MLP neurons of a small language model. Each row is named by its layer, matrix (up: input weights; down: output weights) and neuron, and shows model dimensions 144-207. Each number is 200 + 40 x the weight over its row's rms, rounded and kept within 0 to 999.
Before each neuron's rows, "fires after" lists the tokens most often just before its 100 highest values on Wikipedia text that the model never trained on; "fires before" lists the tokens most often just after its 100 highest values on Wikipedia text that the model never trained on.

fires after: " h", " l", " H", " v"
fires before: "an", "p", "a", "ans", "ew"
L5.up264,219,227,250,192,166,222,226,181,245,241,230,208,200,172,143,273,174,239,177,186,283,199,217,84,233,196,152,172,201,188,249,208,221,192,162,227,107,214,195,138,196,199,270,172,211,236,241,192,138,167,167,95,226,194,235,240,253,162,157,290,187,240,125,199
L5.down264,198,162,179,229,241,237,223,117,197,202,151,247,255,196,214,238,141,203,211,167,216,196,196,230,261,202,121,201,271,147,181,169,198,230,215,166,155,315,210,242,186,203,247,225,237,185,204,192,173,218,231,206,226,196,244,202,194,194,183,207,167,175,164,185

fires after: "-", " /", "|", " Party"
fires before: "2", "1", " ", "4", "3", "\n"
L7.up148,181,233,147,196,166,194,217,187,152,257,221,155,172,185,210,275,217,201,160,222,296,204,149,169,231,201,207,184,179,189,298,160,187,257,120,260,208,193,217,171,196,174,278,175,179,182,204,180,247,174,166,171,183,251,169,161,183,177,169,180,208,139,218,199
L7.down148,231,230,244,218,210,219,217,196,143,227,255,229,254,234,143,265,202,260,157,285,166,187,202,190,282,212,204,132,196,207,204,266,210,233,195,156,205,262,193,183,173,179,160,174,209,206,299,204,152,237,314,187,231,198,152,241,247,266,206,139,172,235,170,149

fires after: " the", " a"
fires before: "2", "1", "3", "-"
L12.up747,221,216,237,245,171,171,186,172,165,203,239,206,223,230,225,243,152,159,155,154,177,163,268,225,199,227,189,242,168,117,222,222,229,220,252,187,223,194,241,210,156,201,195,171,179,202,260,247,225,187,242,220,184,229,164,190,255,289,222,166,194,137,220,189
L12.down747,247,241,187,125,209,221,199,258,157,207,133,191,219,151,144,164,234,244,264,209,224,267,120,212,216,194,200,175,236,178,179,192,208,249,185,195,188,184,192,213,188,206,196,239,197,195,71,190,253,206,122,197,174,181,191,210,186,172,190,193,190,212,243,228

fires after: " ", "–", " ("
fires before: "0", "9"
L12.up592,288,235,179,221,187,210,231,153,174,155,227,156,260,191,182,196,198,67,238,204,185,214,194,234,138,261,296,182,220,178,233,249,226,228,227,216,155,201,207,173,282,200,234,159,266,265,170,199,236,195,147,178,196,142,241,228,170,220,155,194,172,205,231,184
L12.down592,150,229,224,205,149,248,187,172,190,230,239,182,208,252,136,252,234,224,179,227,176,185,262,196,181,208,214,215,133,207,187,151,198,214,224,149,189,224,201,163,243,249,188,260,187,251,227,260,148,175,157,202,157,301,189,184,239,193,206,244,190,300,155,168

fires after: "0", " ", "1", "9", " K", "ake"
fires before: "2", "3", "4", "my", "ot"
L4.up452,250,284,149,181,196,232,275,174,186,192,202,199,195,183,206,181,232,215,182,204,199,187,187,219,209,252,165,227,176,196,224,194,212,309,238,191,144,152,246,257,241,204,232,194,189,234,298,257,287,203,200,183,170,91,157,220,205,215,182,158,182,178,223,184
L4.down452,166,127,166,122,183,198,253,213,160,169,207,158,222,244,210,192,264,206,171,159,240,120,168,217,174,263,240,214,238,214,142,251,174,235,206,198,210,274,160,144,275,213,177,224,197,251,235,245,230,184,189,161,152,161,252,193,188,137,331,165,226,286,191,202

fires after: "2", "ch", " Geor", "0"
fires before: "2", "0", "1", "ect", "z"
L7.up488,171,244,222,192,259,172,218,158,148,108,196,223,211,203,273,213,206,213,135,180,247,204,311,233,192,168,208,100,210,217,147,226,174,245,265,166,209,243,182,152,202,149,178,208,202,214,226,204,189,198,211,202,182,213,154,173,178,197,196,221,189,244,171,216
L7.down488,199,183,177,184,198,213,203,233,225,229,177,207,220,159,162,197,181,202,245,202,161,192,126,201,222,199,182,245,211,245,192,163,191,178,182,290,208,188,230,195,166,314,238,226,290,176,141,166,228,164,143,138,221,187,275,201,196,164,282,152,212,184,193,198

fires after: " ", "1", "2", " ("
fires before: "0", ",", "9", "8", "orn", "3"
L12.up232,304,232,181,198,212,157,159,186,102,228,182,200,223,191,244,230,212,144,191,236,206,230,218,215,152,208,194,144,163,207,218,254,211,162,168,178,225,263,179,195,161,122,117,185,227,170,126,169,223,190,229,247,129,244,198,226,161,214,141,161,218,228,198,122
L12.down232,245,198,178,163,213,227,199,120,211,181,219,181,133,217,245,142,195,213,150,221,230,167,154,187,144,221,274,241,229,232,179,283,264,156,218,315,217,160,278,203,207,194,186,223,148,211,115,234,169,111,159,178,180,215,178,187,181,236,221,201,164,200,196,185

fires after: " ", "2", "ie", " June", " January", "1"
fires before: ",", "2", "1", "0", "8"
L9.up771,204,229,191,218,137,258,188,186,163,193,190,223,191,180,255,253,209,137,217,165,252,198,269,237,226,158,211,195,177,203,126,214,170,216,197,212,206,199,229,234,158,118,190,193,226,210,177,165,173,229,233,169,158,208,224,208,178,261,190,148,181,152,149,246
L9.down771,158,215,263,207,224,154,232,200,202,160,134,221,205,171,168,215,206,252,183,195,183,208,167,188,157,227,220,181,287,240,162,202,252,255,200,217,176,261,284,226,207,195,233,221,237,199,236,227,176,243,179,249,183,198,167,235,212,148,224,228,232,220,148,300

fires after: " b", " B", " t", " T", "ack", " back"
fires before: "al", "le", "k", "ound"
L6.up709,178,162,220,283,209,281,198,219,158,196,181,197,264,147,172,267,261,157,217,158,217,274,119,196,258,191,255,183,202,159,200,148,150,157,241,235,239,183,233,206,198,184,232,186,207,197,194,215,166,160,156,167,208,119,135,175,204,159,186,160,214,165,238,164
L6.down709,211,165,240,118,237,153,183,144,227,160,154,125,187,163,195,290,210,172,215,128,155,185,170,147,246,207,213,234,189,238,175,154,157,145,181,302,217,168,239,204,156,189,104,180,198,221,176,181,179,186,245,197,160,161,238,116,123,208,198,212,207,214,215,165

fires after: " the", "1", " Ab", "The", " l"
fires before: "1", "2", "9", "8", "7", "ul"
L4.up835,253,212,166,248,95,130,237,245,184,210,190,194,216,149,261,260,137,244,147,253,284,213,177,199,213,129,158,181,207,220,203,187,193,212,208,220,220,219,303,214,179,128,246,155,207,193,275,181,155,193,188,217,235,187,241,218,256,217,156,198,116,175,238,131
L4.down835,240,183,174,196,214,91,256,149,263,141,167,155,173,166,212,217,227,235,158,168,133,274,240,279,224,199,160,202,210,183,223,155,267,143,136,191,176,164,262,233,172,238,185,210,225,249,185,140,164,152,148,141,206,186,217,187,279,231,219,214,217,212,163,169

fires after: " |", "7", "2"
fires before: "1", " ", "2", "0", "4", "6"
L7.up358,217,253,135,183,265,176,262,189,131,155,266,210,280,183,124,217,207,168,203,184,174,253,219,128,52,231,168,155,248,192,161,150,205,220,135,224,174,215,163,185,183,200,192,208,193,199,260,179,238,189,167,206,192,251,212,274,198,168,155,277,166,194,218,239
L7.down358,205,150,109,216,195,202,198,213,201,220,188,218,268,162,268,226,213,163,218,162,186,208,152,234,221,221,206,182,102,127,230,305,216,159,229,222,170,118,171,184,220,146,171,108,221,198,240,229,230,218,202,179,258,273,200,145,158,250,167,244,199,231,219,191

fires after: "1", "2", "3", "4", "0", " K"
fires before: "1", "0", "2", "3", "4"
L4.up881,256,223,193,209,194,173,216,183,168,147,199,214,191,188,192,208,227,197,220,155,242,154,194,186,105,233,235,180,209,167,238,208,190,260,197,279,99,115,228,202,209,171,205,182,193,166,251,183,239,171,182,187,191,146,122,163,216,197,161,267,158,280,248,164
L4.down881,210,222,78,152,290,238,164,243,154,223,196,166,151,198,197,258,291,195,213,134,219,238,165,256,237,238,210,133,195,205,220,249,173,165,256,184,164,224,240,235,237,186,212,144,194,168,169,199,228,261,257,143,242,249,170,155,180,210,215,136,250,163,158,207

fires after: "0", " E", " Ab", " le", " sc", "te"
fires before: "0", "u", "ul", "th", "ly"
L5.up887,203,202,185,242,148,220,219,204,226,171,197,201,215,178,190,231,186,156,149,167,206,163,165,166,284,193,165,239,232,210,194,244,213,194,233,194,159,153,265,151,127,161,231,154,266,196,213,174,202,171,232,259,200,216,153,202,265,234,152,130,210,183,222,194
L5.down887,209,180,168,216,149,195,204,192,181,233,184,200,237,185,245,187,145,234,194,146,220,133,166,181,239,272,202,214,178,187,216,134,242,211,204,136,156,102,224,215,195,272,122,155,169,209,280,196,258,182,164,252,267,212,172,168,205,207,140,173,172,163,254,223

fires after: " |", " on", " J", " S", "On", " –"
fires before: " ", " |"
L7.up311,254,247,164,291,218,266,213,210,167,231,283,160,200,186,220,184,198,179,198,210,271,182,220,122,183,201,237,211,166,237,171,223,154,189,221,246,230,189,203,243,217,239,121,195,315,146,246,216,199,177,199,261,149,271,212,239,135,178,147,203,193,188,170,120
L7.down311,239,184,219,217,238,221,169,238,203,254,187,183,233,219,141,172,255,143,170,261,231,175,251,198,173,155,186,236,181,236,180,182,219,168,159,194,183,165,251,183,284,241,228,148,293,210,237,225,210,95,228,137,216,229,240,212,160,157,195,248,206,233,192,180

fires after: " |", ":", "|", " –", " S"
fires before: " ", " |"
L13.up108,190,232,200,268,226,218,307,171,188,167,159,158,166,176,196,160,255,116,159,236,255,203,222,162,188,178,246,277,192,238,182,217,138,201,229,168,191,164,229,222,290,259,232,159,260,154,225,252,136,174,171,185,194,164,256,260,252,293,152,225,184,198,226,183
L13.down108,179,140,239,263,136,227,209,170,218,200,256,272,247,258,122,149,179,233,218,128,181,170,189,186,135,139,157,209,213,250,219,221,251,235,188,187,177,230,190,181,184,214,186,193,116,276,136,246,278,153,222,226,219,249,203,210,151,186,252,181,191,220,200,167

fires after: " ", " L", " C", " B"
fires before: "9", "on"
L13.up458,289,245,265,267,156,168,220,234,158,190,212,208,164,178,177,204,221,122,209,160,184,234,173,268,189,247,227,151,156,141,218,201,190,182,222,220,133,235,214,222,227,211,243,150,175,182,179,232,180,207,168,176,198,179,185,202,195,175,201,267,180,93,174,235
L13.down458,264,188,260,149,203,227,213,144,207,256,128,89,225,292,201,205,157,201,158,132,223,212,216,224,166,123,226,213,197,184,170,257,258,242,203,204,162,163,234,237,199,216,143,229,203,191,241,224,226,215,222,207,139,203,224,196,216,243,195,227,242,256,207,266

fires after: " h", " l", " H", " m", " st", "hed"
fires before: "le", "an", "ro", "age", "ct", "ages"
L6.up570,187,189,196,187,167,239,335,193,175,194,162,154,161,179,191,180,213,103,151,202,250,155,185,148,227,204,154,203,170,161,268,243,194,256,204,269,169,192,220,165,130,173,118,163,192,202,180,275,194,240,156,194,174,156,189,167,249,250,198,219,219,199,223,185
L6.down570,157,218,148,105,158,270,179,219,137,200,159,215,180,234,229,195,246,162,223,220,159,194,233,157,254,206,165,253,187,180,198,198,223,238,173,208,205,207,214,239,158,171,233,271,205,229,214,275,255,258,257,225,232,237,227,257,175,179,228,198,190,141,263,158

fires after: " "
fires before: "9", "0", "8", "7"
L12.up49,208,205,236,126,227,196,180,201,101,205,259,177,239,174,226,166,150,149,160,225,224,224,261,250,247,208,236,161,203,210,234,180,137,191,198,176,200,164,210,203,189,223,196,215,159,179,258,226,167,218,81,298,124,228,141,239,190,340,196,285,148,199,213,116
L12.down49,248,270,240,201,156,188,213,175,187,225,168,187,231,141,274,224,234,210,183,174,181,215,191,228,175,153,254,212,216,177,189,218,281,196,205,147,222,297,220,150,188,282,208,193,218,165,189,207,208,200,261,225,219,195,228,261,222,181,184,207,193,145,201,191

fires after: " ", " February", " September", "p", " November"
fires before: "0", "2", "1", "ac"
L4.up856,218,267,260,266,182,203,241,150,180,258,171,232,199,210,150,220,262,159,182,144,203,216,141,286,195,154,223,138,249,147,212,232,189,232,249,209,173,238,242,107,153,143,264,229,223,196,173,227,249,232,197,183,153,157,218,218,165,200,143,182,184,179,224,198
L4.down856,207,229,235,187,176,191,160,239,161,208,178,136,191,188,235,233,173,234,161,217,191,260,207,183,175,99,225,240,237,306,118,170,255,312,240,204,187,164,173,217,210,253,235,256,208,193,266,117,169,202,238,203,173,186,163,190,202,211,183,212,225,173,207,210

fires after: ".", " U", "f", " (", " .", " v"
fires before: ".", "om", "a"
L13.up527,213,222,228,210,282,227,223,244,155,149,247,102,233,169,237,210,236,243,222,154,280,157,242,122,186,222,258,151,206,297,199,309,95,246,188,209,224,150,187,187,189,214,246,158,220,222,165,234,249,211,114,191,259,129,143,158,172,215,192,205,189,195,180,170
L13.down527,180,189,202,263,224,198,198,217,200,154,203,175,194,159,192,244,186,186,179,189,186,161,173,157,195,195,198,250,241,230,146,210,153,247,139,175,182,136,191,182,197,220,211,169,138,150,265,218,241,230,201,162,166,243,245,220,260,219,191,178,217,255,218,225

fires after: " ", " of", " (", "=="
fires before: "0", "9", "istory", "ice", "8"
L13.up147,249,278,169,279,134,252,144,187,174,182,253,221,295,217,287,272,169,227,190,181,158,190,155,207,165,247,188,190,185,206,249,244,168,201,212,159,211,226,232,221,186,174,185,273,241,168,188,277,187,143,217,159,167,282,163,205,235,177,147,222,173,220,190,164
L13.down147,249,198,196,209,252,169,175,253,149,216,205,178,180,190,131,157,184,167,204,182,140,201,196,196,277,211,275,258,209,178,228,137,226,264,144,206,212,233,191,136,200,202,139,187,253,208,165,140,207,255,148,173,182,181,169,259,254,223,175,194,189,152,221,192

fires after: " ", "1", "9", " (", "0"
fires before: "9", "8", "7"
L13.up240,200,201,198,171,150,180,242,212,205,224,211,172,149,111,271,210,170,201,220,133,195,193,192,226,245,216,231,183,169,243,194,224,172,223,239,213,182,223,210,201,211,213,181,218,151,190,208,244,92,180,168,146,127,166,167,229,124,185,218,148,159,184,171,206
L13.down240,190,205,160,171,159,266,222,273,204,199,176,171,240,143,229,258,193,202,132,175,227,292,105,201,158,178,127,178,229,265,215,137,180,177,175,169,150,211,276,239,215,155,169,209,210,245,166,199,219,227,194,151,201,172,274,272,206,227,144,188,232,277,138,142

fires after: " |", "3", "8", "2", "0", "5"
fires before: " ", "1", "9", " F"
L6.up561,178,210,121,168,183,205,227,167,187,117,163,277,237,159,191,220,125,221,212,112,188,210,212,152,179,217,187,124,241,188,221,175,211,234,207,293,184,232,171,211,207,207,129,227,125,154,230,198,142,144,173,218,157,231,169,237,180,225,119,217,210,228,177,272
L6.down561,201,235,208,186,205,253,127,242,270,229,194,236,230,208,194,219,138,174,231,241,168,259,203,188,230,124,243,191,223,243,242,267,170,155,156,224,206,186,183,194,276,212,139,226,209,242,168,240,227,218,205,204,179,215,242,110,249,195,242,230,154,298,197,190

fires after: ",", "|", "2"
fires before: "1", "2", "u", " York"
L13.up428,216,188,191,213,194,220,182,189,176,152,191,194,202,158,164,173,167,143,227,128,273,202,174,247,203,189,252,216,196,217,274,207,249,285,263,174,206,160,184,259,217,224,291,194,204,166,264,218,197,172,203,200,176,168,183,180,207,246,139,196,98,237,184,162
L13.down428,267,243,185,139,167,234,181,210,264,178,194,244,171,195,176,186,205,182,227,220,125,155,165,207,215,236,197,202,212,211,206,225,256,208,271,102,220,166,249,234,242,224,171,213,157,250,215,183,139,217,258,222,134,175,261,218,185,174,216,195,248,120,201,214

fires after: " |", "0", " ", ";", " —"
fires before: " ", " |", "1", "0", " |\n"
L8.up302,253,229,227,239,177,171,242,234,146,145,211,196,210,196,66,262,240,214,266,178,223,254,210,134,137,138,221,125,161,194,253,248,220,278,223,222,181,214,239,128,228,182,173,255,193,189,210,205,199,189,185,207,170,191,198,235,164,166,184,260,221,213,183,298
L8.down302,172,133,212,131,234,108,204,149,200,278,130,261,227,135,221,198,225,177,143,215,201,249,233,250,244,244,188,202,213,225,196,219,165,167,195,216,238,131,168,227,264,217,171,228,225,213,147,136,205,234,231,264,242,251,169,164,258,245,175,196,244,173,220,149

fires after: "1"
fires before: "8", "9", "7", "6", "4", "2"
L12.up126,218,216,226,141,100,201,233,146,182,171,208,251,169,144,178,185,210,149,213,223,283,176,250,219,197,180,191,157,206,240,200,297,138,185,302,178,183,209,204,196,187,112,188,135,266,154,221,207,223,213,221,145,214,200,195,155,223,201,158,203,118,225,207,149
L12.down126,248,262,161,190,156,171,205,234,262,207,233,174,184,157,191,207,185,214,201,209,244,262,150,230,186,258,214,223,137,189,230,177,164,185,144,161,195,222,301,228,190,176,164,242,225,233,123,149,161,177,155,143,243,181,186,251,233,229,219,191,211,247,212,143

fires after: " s", "th", " to", " S", " Te", " ch"
fires before: "e", "al", "ic", "ad", "are", "a"
L5.up648,249,233,213,227,157,223,243,189,193,230,189,173,188,208,268,174,221,197,186,206,233,173,245,224,143,129,201,144,164,250,175,226,167,149,241,151,226,186,234,209,167,152,181,256,236,144,208,168,226,278,213,251,177,210,209,195,182,199,166,226,269,222,250,193
L5.down648,231,257,235,162,255,243,238,146,245,214,166,179,243,170,240,203,178,183,203,151,177,155,237,217,173,227,176,166,192,215,157,204,168,183,230,110,212,129,257,143,147,183,182,158,223,203,197,205,279,266,232,165,242,204,295,255,259,162,253,185,177,255,165,167

fires after: " |", " ", "|", " m", " mi", " /"
fires before: "1", "2", "6", "9", "7", "8"
L12.up549,229,250,175,209,160,261,177,151,118,202,198,159,162,226,158,201,209,239,172,168,205,235,149,157,160,213,179,191,190,148,247,119,219,150,200,149,223,209,232,234,207,189,264,330,159,138,193,129,196,228,97,178,270,227,218,174,159,262,170,252,239,78,184,147
L12.down549,220,234,204,222,237,266,273,172,216,263,211,254,171,228,191,148,250,141,179,211,217,215,209,219,197,202,203,214,109,162,190,201,191,111,186,206,158,194,246,244,176,119,68,188,201,164,206,231,186,173,203,139,138,170,153,188,166,236,227,184,220,259,207,221